Part of a small language model's weights.
Training: a variant of Muon for these matrices, 7639 steps.
MLP neurons of a small language model. Each row is named by its layer, matrix (gate and up: input weights) and neuron, and shows model dimensions 80-143. Each number is 128 + 32 x the weight over its row's rms, rounded and kept within 0 to 255. A neuron's up and down rows have the sign that makes its largest values positive.
After each neuron's rows, "fires in" lists the words (lower case) most often at its 100 highest values on Wikipedia text that the model never trained on.

L12.gate584 [157 168 154 108  86  46 116 105  87 145  82 106 165 124 113 144  75 120 171 101 158  70 140  99 113  76 146 174 168 105 144 126 148 140  82 137 156 116 158 112 150 132  70 113 124 160 107 117  91 123 142 145 128  82 127 108 138 119 124 197 134 103  90 120]
L12.up584 [122 136 139 153 147  94  81 107  77 109 134 113 121 146 142  94 122  44 103 145  55  97 141  97 143 125 183 193 156 141 120 123  90 108  95 104 153 166 137 141 140 112 118 147 126  97 122 153 127  90 137 154 130 185 132 175 179 111 182 111 101  99 108  73]
fires in: "of", "best", "in", "for"

L5.gate609 [106 121 172 140 120 133  64 141 151  88  98 169  84  88 118 135 154 136 148 140 148 178  99 120  78 117 170 202 126 178 106 131 116 118  92 125  86 125 161 124 123 101 129 101  79 125 131 146  68  71  94 170 128 108  76 165 176 150 138 105  94 108 113  79]
L5.up609 [ 90  78 153  99 157 112  25  79 119 108 158 130 106 145 116 152  90 182 138 151 137 191 136 182 128 111 115 135 171 132 148 128  82 121 143 115 141 150 124 106  85 149 153 158  98 137 114 102  20  99 119 139 102  84 122 120 136 106 102 157 147 182 134 225]
fires in: "from", "in", "of", "during", "join"

L2.gate122 [162  82  60 139 178 188  79 119  84 131  87 114  88 108 111 182  99 165  87 109  94  71 117 148 151 124 137 122  46 170 116 112  94  93 182 117 124 128 134 105 115 156 153  66 108 131 113 151  94  88 147 140 106 139 129 108 101 185  97 178 101 191  90 153]
L2.up122 [114 108 135 138 169 174 122 144 162 156  77 125  68  95 168 127 127 149 141 172  82  80 144 146  84 100 160  69  85 136 138 172 112 166 156 121 115 112 183 101  81 154 143 107  69 143  71 105  94  86 113 149 106 107 148 119 173 132 191 142 123 148 111 118]
fires in: "of", "into", "by"

L13.gate609 [147 193  88  95 123 172 148 150 103 144  83 150  93  69 135 116  71 166 197 103  93 106 100 143 169 102 133 154 107  85 168 132 118 141 127 127 177 157 120 136 109 160 148 119 140 135 159  91 163 179 156 113 170 124 153 130  98  95  68 156 143 111 159  83]
L13.up609 [122 108  66  92 133  88 116  92  85 157 124 119 122 107 137 178 181 101 113 151 110 145 152 156 218 156 111 183 113 100 125 140 159 101 161  96 128 122  48 145 102 184 185 107  76 171 154 150 167 134 150  82 172 140 139 176 115 149 187 122  97  84 105 124]
fires in: "was", "is", "being"

L2.gate619 [ 97 105 125 114 169 161 135 121  84  78 101 106 133 147 157  96  99  95 100 186 189 137 158 141 146  88 149 126 129 124 152 109  70 124 166 151 106 104 114 102 157 111 160 169 107 130 162 185 163 105 123 140 155 102 160  75 105  91 112  94  68 107 137 162]
L2.up619 [145  65 135  88 138  98 103 179 137 153 135 105 139  93 132 114 126 159  97 120 204 183 124 145 132 153 176 181 151 157  69 153 123 152 145 122 172 145 141 115 131 139 116 157 136 174  76 137 161 133 105 154 142 129 159  66 141 102  93  73 155 120 157 114]
fires in: "of", "shrek", "awards"

L8.gate636 [108  97 133 131 165 142 139 133 147 131 151 153  89 151  92 136 120 136 137 148 153 173  72 147 143 157  44 113 127  76 167 184 161 170 111 114 108 113  94 128 150 204 166  98 144 222  90 127 111 116 173 116 170 168  64 122  85 106 121 174  88 166 145 169]
L8.up636 [ 97 102 118 153  95 125 127 150  91 102 136 137  93 147  79 137 106 154 129 157  85 139 199 113 133 154  76 203 138 127  92 162 109 135 159 150 182 132  92 196 123 102 120 170 122 248 111 144 142 117 147 133 121 173 160 163 107 114  99 119 137  49 114 132]
fires in: "as", "became", "being", "be", "named", "becomes"

L2.gate455 [116  41 154 125  76 127  88 148 160  76 183 122 136 115 111 180 155 128  89 147 154 105 142 160 146 135 154 126  99 116 172 103  97 121 168 152 143 117 117 203 135 175 121 127 134 114 141 166  24 102  99 185 124  87 165  87  68 125 105  70  73 128 158 112]
L2.up455 [115  76 135 147 162 156  89 141 166 136 106 133 113 109 111 167 138 198 106 168 112  82 168 120  79 159 183 133 208 176  65 166 154 133 182 175 143 121 131 182 136 108 143 146  94 103  84 161  38 127  41 145 128 149 179 120 140 139  81 117 156 160 135 112]
fires in: "of", "raed"

L8.gate209 [134  97 111 174  94 102 142 120 141 147 109 169 138 134  54  53 133 190 130 178 102 151 142 141 135 153  86 123 116 119  56  97 126 138  80 108 120 152 134 173 183 204 163 126 130 169 127 135 176 114 126 139 139  57 131 133 126 110 120 183  94 133 137  75]
L8.up209 [106 110 140 105  88 111  96  82  76 125 132 136 163 153 102 161 199 149 167 169  89 112 118 127 189 123 122 111 114  96 152  81 112  97 125  70 135 121 136 176 136 163 120 119 140 161 170 122 130 128  81 119 114 133 136 136 154 206 106  81 114 127 139 103]
fires in: "as", "was", "of", "deputy", "vice"

L13.gate392 [110 141 155 130 127 141 158  70 127 160 118  92 104 104 123  79  79 142 133 106 118 147 133  96 155 131 119 143 121  95 207 127 159 129 144 114 166 175 103 137 145 117 151  82 106 154 132 114 109 123 145 118 157  62 176 160  96  94  99 123 110 137 176 142]
L13.up392 [182  95 109  73 122 128 118  94 109 106  77 158 128 105 128 148 157 107 143 119 106 140 130 177 117 124 115 161 199 144 151 147 210 167 117 154 139 101 142 134  88  93 182 110  99  84 166  99 172 128 159 122 125  98 120 134 170 122 116 141  42 175 142 167]
fires in: "of", "was", "with", "without"

L12.gate556 [148 186  97  85 114 137  55 125 109 168  80 154  73 106 124  78  69 155 122 112 103 140 129 134 104 113 158 119  82 144 142 210 105 157  92 141 177 130 140 115 108 155 117 132 157 138 178 111  83 192 117 154  96 106 107  89 152 121 107 174 133 137 178 103]
L12.up556 [147 244 117 106  95 165 127 126  94 113 137 136 144  74 115 125 171 149 187 166 117 144 112 150 158 132  91  84  66 146 133 149 160  89 135 167 153 152 113 146 137  82 114 132 133 144 192 125 115 157  90 133 103 148 132 128 131 135 103 191 118 132  83 148]
fires in: "to", "would", "t", "s", "was", "is"